{
  "num_attention_heads": 16,
  "hidden_act": "tanh_gelu",
  "norm": "layernorm",
  "norm_place": "pre",
  "parallel_block": false,
  "init_std_down": 0.0303,
  "optimizer": "muon",
  "learning_rate": 0.014,
  "lr_head": 0.00552,
  "schedule": "cos",
  "final_lr_fraction": 0.03,
  "doc_mask": true,
  "max_steps": 6257
}
MLP neurons of a small language model. Each row is named by its layer, matrix (up: input weights; down: output weights) and neuron, and shows model dimensions 64-191. Each number is 128 + 24 x the weight over its row's rms, rounded and kept within 0 to 255. Numbers have three digits each.
After each neuron's rows, "fires on" lists the tokens most often at its 100 highest values on Wikipedia text that the model never trained on. A number after a token or word is its count.

L10.up715:113046160064136145186131095099119103136152101146131110105113114102119145124113133141128137126111119131116124159148131129148132076097158156143106112158176164130129134143125115124123131138139117157141131167146118105117122139147114132104096099138147138138142153110109108162119186092144112099152122147144118116075139078117115119132184128143154131099123119156127125103157143117117152171118
L10.down715:140164134176129114152112116153123099153088119127105132145116163155183126118142116083139088090136119154115135137095142144129132135173115164147107133120105125117115121133134134145144138147133102120179102124174110127121176121145134202116162127132092115087111105148139153136133153125149122141091109128162186106123124113105155101151150126112162117138124157093129129176129163122128118110144
fires on: " E" 28, " Ju" 13, "ce" 11, " Se" 8, "is" 5, "ur" 5

L4.up403:183125181118127155080160122152152117124114142148114106072094125119122135114086133143126133098112114141130122153119129108136107115119112126114100175130159129089139131115133139093149126113130083118156107117137127151167129152113119129149118121130163145086129129125134107109081105094171161168168105143127161174085132151153149131166119144115132142120130132125100058160072131129115102135113
L4.down403:131133166101136124079125082135125107161147109127131129107110135131133148122124158158141129108078122120113126136119122139115141126164137120096102110109158123087136097093176124107117098103144143083095148135161129112104170135116129116157103110102113158107108128137117116108094117162138148107124105132112131168135131113129102150109118120138107132105085129128151124106088109132117155069111
fires on: "al" 69, "ic" 16, "ant" 8

L8.up586:128158143128121140111107145182176127093138092126167104148146140132114136139156095112126171146146119148124153120123088119140153127102124147127146148119136088099180084133081174108135130099141128077143119113142122116125128069156153114152197139116136126161150158119131136132177150132156113126119114130142142134182155134139113126107104179120087171149137056148131140104110147123119109175103
L8.down586:121130111119143162160149118120138141129137158114149150160102102111086147128142140139125140155122125112156113127122113148098113143114162109098139140158177094106138136144131145185122154111089102124128095107130156164154144162124159185142149113118127163164154087129075118088120156088131111125160111134139105153099101141152111119157102154105181136113138166119104116104174114137125085164189
fires on: "l" 23, "ro" 18, "ell" 12, "d" 7, "z" 6, "ri" 5

L4.up414:181111121124147099101137110131119159100125137136108127150104093130145143139172117118100119157112189168065117086116132136100111149131131142169140131135104119110111105104096123081146108152112141159122135117133166111149146137141129101086136107122121187120132163106128135104127093111109144108098124103130161164127113097158107112072152155107149097148136095114154069158107144169113154125125
L4.down414:109124156116127114146103132163125113144109145080122105136123152157095101127104136153137123149113156122131171117122135123119108077175162140134126137132155108105105125169136142109127160162141149118121127110097129083099116118111110143149091134174115096139141120138118156128131150106108083174107139157116177116140124155111179123180122121150116126102138158090137122152137115121129083106148
fires on: "it" 33, "di" 14, "il" 11, "ct" 9, "iv" 9, "ant" 5

L17.up46:150117144121153114093134182120090117140141143149099151130125162129137127172126117158156154129105147180125122151082140107147095150118108131160168101096093117138155132149140134107133109170095125171148157107122136132108142117137128092128103141127139082131128130094167106149109079186105165148124109089096175129155168153111168106183108119139140161107118104192121138134102109124105158129168
L17.down46:144132131170187114119122111101147131126159084142112108125138132118114133176145100111142135160133173138106081108137102151132161117153178145061123099120144177165113155093102101116126132150162105141127117090160103118168147173104096130125128152096157177152130117111119110129157144130175080159114100157105104136103140132180105180121129138101115122175132130124096115112136127116131094098146
fires on: "us" 22, "ip" 10, "mm" 6, "K" 5, "c" 4, " F" 4

L11.up760:164112166142110122132115138104128107134147114105111110133130152131149143090085111152106121186122086168132109147142097139141121061112132158108142139150138115137119119145159102120134135107112083132191099153140108096155164141131162110102103114098108158125121125083106132145177188141126107138102120177114108151111138136120117137135109141104166109126142140119131137164146084148108156137141
L11.down760:107127127121155143126089120115127113106114149118120124140148137166107139099148132130125170104111105107136137108171087083118162159129131124156133121127104117159135121098129142124101148116112142103105147133115114152128150125091122158143111127164104127139112164162176150167117126105116129113131131158151127167126143132104140138070083130095112126175099126131111142154124131131103107139105
fires on: " K" 29, " Ja" 12, "ce" 8, " Mar" 7, " Ju" 6

L8.up779:154109131082184176142135155136145111128164136131139158107118128167110106097133107174121120105158114140131131088148125158148192108073091087131143101150127127132127156155123109119115137140139119124159143084097135104107135167125138148149150098099116091100143152149089167142152170114114123105107109158121154087131136099103094111102088114112136171080163153080116090128117144097159111135147
L8.down779:073116136119116077129080149128151127169098135106146105132115155123115165133103103133118095131145143117130098110130099079117145094128130102110152142123144112139121096172143117103093149139120143075132133141099092154111121174154133130124112105112134163130069092118149123146153093135122077208102171151128122133149149111103159123085088125156104131110121148125126205138115132105165102155121
fires on: " not" 37, "ly" 26, "ally" 13, "ver" 7, " only" 6, "st" 4

L4.up873:105105088152150149158131106151110183118119124125117126139133156107082138164103096122102125123132136128169138139191085127113127167128138123100122140159116092106123093123142149108150085135105134116147136132129122165096137160179130176110141158108111131168125076142127115101132120159172130123100127126122087124086068140186149143126115107126111146177160174129114118187124104117156080069111
L4.down873:143096160159152086106110145112136110131174138116085131108175144160148108157099130204197077114094107137137121150133145088138173127132157136119126115101092139141146119147171104161116074132128181149134084131084110113127083169127152119147111116108115160172096102116086170145142103128149125106131133127105132173098093093146108143117151146140127134155130130106114168127091150146139169159141
fires on: "al" 28, "ian" 18, "ic" 16, "our" 6, "my" 5

L2.up895:104175129083135100199120111141172112162147112142105124117144091138158120137110164122156160117107176133075162135114164106133145134130113078126151119165143121138108142108131124113116147124133080144097144142117103145117185159111143136153156134134133097133132097120144145144143127155116119157168175111126133082133136133113144152143123134058134107136117105136113137135095132148156106121100
L2.down895:135162154132140145149151126101156121129172094107109117125104135139119143115072105115108130134129153136113129158107137120160158148125148131134122123110126148125128141144120157096139114147122126123095115177111139133133178128093131141170126085126131114132164105057116109108118071127159145140138141124139154146161148120139153159171134124106139121121140140135139110106088095114165131121145
fires on: "p" 42, "st" 37, " of" 14, "g" 5

L10.up232:155121159120156118137143102132166140142113130131115139133109132089118099135137153119137154179128140087125124121131106117096119160103123126123153127149096155139149122168120143135143147158145142169130148138119133145118122123115121159147141146151122125123094146099166091104136113065110088150107111104129126120132125098147122125117179141143078089172126097120141119092127158165125165120135
L10.down232:123121116164127170112111082148154135156145134144129083142141148150096147122111172142085127104131130100133144150159123089118100106125083109161115126167168123136103140116121074149164121123162139114110121157081123172113127130161124127088127099142122130131140159128113175100095148121168124156173139133122106136099143138163185150144121166109122099074091082131099144107121087088149144103170
fires on: "ant" 22, "et" 15, " T" 12, " and" 9, "T" 7, "it" 6

L11.up192:158117142136165125098143101098146181093124108101117125112122100132123098085130123120111144135084113099154123168128128127147125160180120106109128076125087145136131136174095163143108151125119143127136124115110137120086154128125151134140122126124146083159099112148146122144139174122169120156106146104111096117110108165151163103134141131154132132136162130154144141132132094098120100119092
L11.down192:151127131147111128086089069096165140143115119132140149142103112156111097105115133150143125133092136112137091140155132125124088083126102147113099121152122133101098084119097119122126187154102104109088127190115135124127144150111161159120133122127144162139139157135148147098160116147138098131153100160123133168117118173159128138115133139129110129133115139137111118150114137113112135134144
fires on: "ed" 30, " 4" 10, "od" 9, " c" 7, "an" 6, "al" 5

L4.up584:164089135082167136154114123116073176130121104099163107116143148107070142089129111134069132125080121136117163104095129191151095135141149125121128118168126111123144135082125108079127184139126113114122135108092131131169161135093158134119141141161155122174138151143178143134111135134106105122125151139140129102112090149124172109095114106165133082129119114133116086142124146164098123110149
L4.down584:093137131196147106117116149122136127127192132126151120142140106125104105156167130140100132119151070104159135126141186124132163080114153141108122156130118118152155121134119111135142085141098114139098126166140143115103096122156124108107145181122106163153128145108111136106131112140127118096112096145134136103109168144083149138070146119111094092140127117128110087165137096131129143084133
fires on: "an" 43, "en" 16, "lo" 10, "ar" 10, "a" 8

L9.up767:135134168119160085137097123152111128120144144144119120134140123131109135117094093122128146151108111121103151125106127137177126112119132126131158123068122116119129153129149096137154111130125141162157096104182112162126153165147127091118129181121126106156119122131152163134081116144096121121115182086100121166128113123115173142094096113102160139107149134138116111109134136138137131108145
L9.down767:180151134147105142110156122126142148127138086112148130134158123155141168128115133133124108158069097121129121184114128145118144079127132158132134122150153125117117109148136133163122119117150090124121122140132145089124091119149123156150129171080081123098149130114104138087165132164177113111149123167124123106075139103162118088121108165092116148119075131108132108123137113104108104113160
fires on: "p" 34, "c" 10, "us" 8, "rm" 6, "b" 6, "v" 5

L9.up640:140147146101140109124132117153130113099138092136107113131143159148114113118120142134149088103124163184124158091139149097090091078148140139084128149140115076114127115128147199081078106106173093082108119114115098124187123092095094108154145107124149100107180147127135115140141139153149154125128075148096158119116113109127156147144109147114095122150141109150140113123133156127116138111136
L9.down640:078145061124134176156132130142112152153124145120152094176122140153166167151157145134105138167129089101145164140123097142124106143109123088093122134177167132105111141161175147146100087143149135110133136156108101145113145161129112114154106155156121121134082124159105100160111126118139128099117125137078132119147057110101123162090219135125116115127156147124129160105104136122112090145123
fires on: "ri" 48, "ro" 7, "ch" 7, "e" 5

L11.up100:157107149152134160110117125096130167136140112124139132141136129115149135153099105089094088126081155114118112099153134132163140137156160129137117145078083097139151152138110154119121111103119115100137111094147155150102124133098149140099133120172128115192126162095157104136113143106093115136112120085164130135128147131148149102147107088189155138164117115154126113130134120150120120138133
L11.down100:097135126143132109157166130165176169073109126131169137120137098145123103084159121176158139089166140124136126154136113146053143081143130119144118103162125131146117135105113129142136114149082169146126094119110127101120131175096098153163124117102114173094143157137123143119172127122140105147147123127111151163152138165122137156150151129091158148106149161102138158136167140140114121141140
fires on: "ed" 24, "ar" 7, "an" 6, "al" 5, "ic" 5, " S" 5

L2.up499:070108141133119151113105122161085134165122149134110082145161111142130091144133100120091120151107118077131057126128111087091133137167108173118132148144083100136121081123124187143155101059129113157121100133103127149146141115111125129161125091149161133114092147178124119108162150133156130136112101094162135151146181154143112135154107096094141113091133118134110102092168120102116115117129
L2.down499:077148153100112117122133104153101139167118104135158127080128090123150131120142115151123090154123125106111145170146120091122104118123097165144119158086143105140161113137112134136097131101084106083124096123151114125145135118147136124203116089109099112158126136136102126125140142143167118110116137142147168142100178124148121187192120110148134110114131127112150117116139112099132139120130
fires on: "pen" 26, " end" 21, "ough" 13, " Star" 11, " Win" 8, "£" 5

L8.up511:137116146103145139179123126122122146115138084103099133133117156149112149118085094148138093120092143134153119130142120117136148137104148128147086167168140143110128114111162133081158083110109138123127150125125161120119093161173138159145164149132171156084122105110128077121111137092124181140163095128110129136138107125161146125078133134166132113095167133149110078121122156103126125105134
L8.down511:107128115143125156080120127144101143129135103140093136146165109103146133122150140155125128114129122155139170130091188136102125178146091114108124142121143089123157138131162101137097127153112146091127133142103105099142138124155121163154125143120122159134151137133143141150102115117110155155157154121171119158137153118102145123136160160114111127135149137127150118127133133095143149128131
fires on: "-" 23, "al" 19, "able" 14

L10.up25:123147190111111124136157059162097089087139101118124104146112106106167114163156091078126105135152117151114173098177104134148133085136138129086119150171137142118140122106157115132116115122167111070137129125097159111162082111113100087143156110122173105093131140143145132179128158147118101118130155140160106115130111174114133118099095119148098160104105094150127120085134115136105138123142
L10.down25:130140098123123146126110150144149139135106115113119132106135088128125133119046184118095143168136083147126110104115144108138137143115156103144132148070132108106132162148141129120135167141157120136144094126137144148162156145098148192119160150140106142125137187155112100090112126100139108110157159153137125074090118127114077086125117132119140138120147116134140124119166132124145172156100
fires on: "e" 33, "all" 12, "ro" 7, "ri" 5

L11.up992:120109139136104105092138089101105084097099113122162106169118135168152141109117181120126162124168152119094127136111118158097121132130114149141166112108171165133106133065167113095137150140164115147121160150126118064145133133146157111100130129128093112102109174140125132086135118131119132123190143116136157146113125106153143131116117168135137157157121118113144080140124136158107126125123
L11.down992:130134139128095123117145118106088153105154127107126119107130118070140123115109142146158107129152168151094096124133132133133098117126115073120127118097124115131131138111080108168133131143116157099108094124134137115143115134123125106083139150152163145102116126172115091141149171129153113101113154127143099125086119097104178142130140122129119152127169094143183127125109151127147097170149
fires on: "it" 15, "ct" 12, "ce" 9, " Ma" 7, "st" 7, "leg" 5

L2.up727:110130102178121177134093136126116122087070144109118106132087155146128130114162126113152146132109114100071081117137141097140141137126141142143154146099118123197110114132082136130129091130133085127137124131086141156127125097146138121152157189162137131113109119096076128103182158124152117156143151120081122141148138117143151113144137134103180129080123151141124104118158109126121098112109
L2.down727:152156170117115104135114092136094156112095172126140129137115103116140112151133125152180119147150132154107122146135125109121099139135128133101141137111153137115119142146135136124095132130085165151137150110135091118113161117158154144126126108089097108107136125161130134185078073192149130113133167129113121143128141131097089154132153120136175116106091157153170104131131121117155140086108
fires on: " place" 26, " area" 18, "pen" 11, " Australia" 11, "ough" 9, " Africa" 8

L17.up979:103111108140113148154106139162108150134107137077117143093136138114130133133140101117121153111073190168128185146178119144118084117148115111171141130144154111128123097109182137169103096157172149125077149123144105119132128121150119115129109138118131175123155122141107119177147139157112079106153170166121126126112128133113155140178129092119162113149147103079112127115125140113111085121130
L17.down979:114129096086139105164114162096131071134072143144172139122126160073083135151163155138102148147136108098121107139147120127163139137117141101166067158104131134120137127147096167078110096155138162125097125161117081098107081151130115128129147109121109166120141109147140130142115143163112122144113129101153115144131118151137161121130082103155090127136112152165135138142081107156136133150156
fires on: " p" 29, "o" 10, "ff" 7, " imp" 6, " b" 5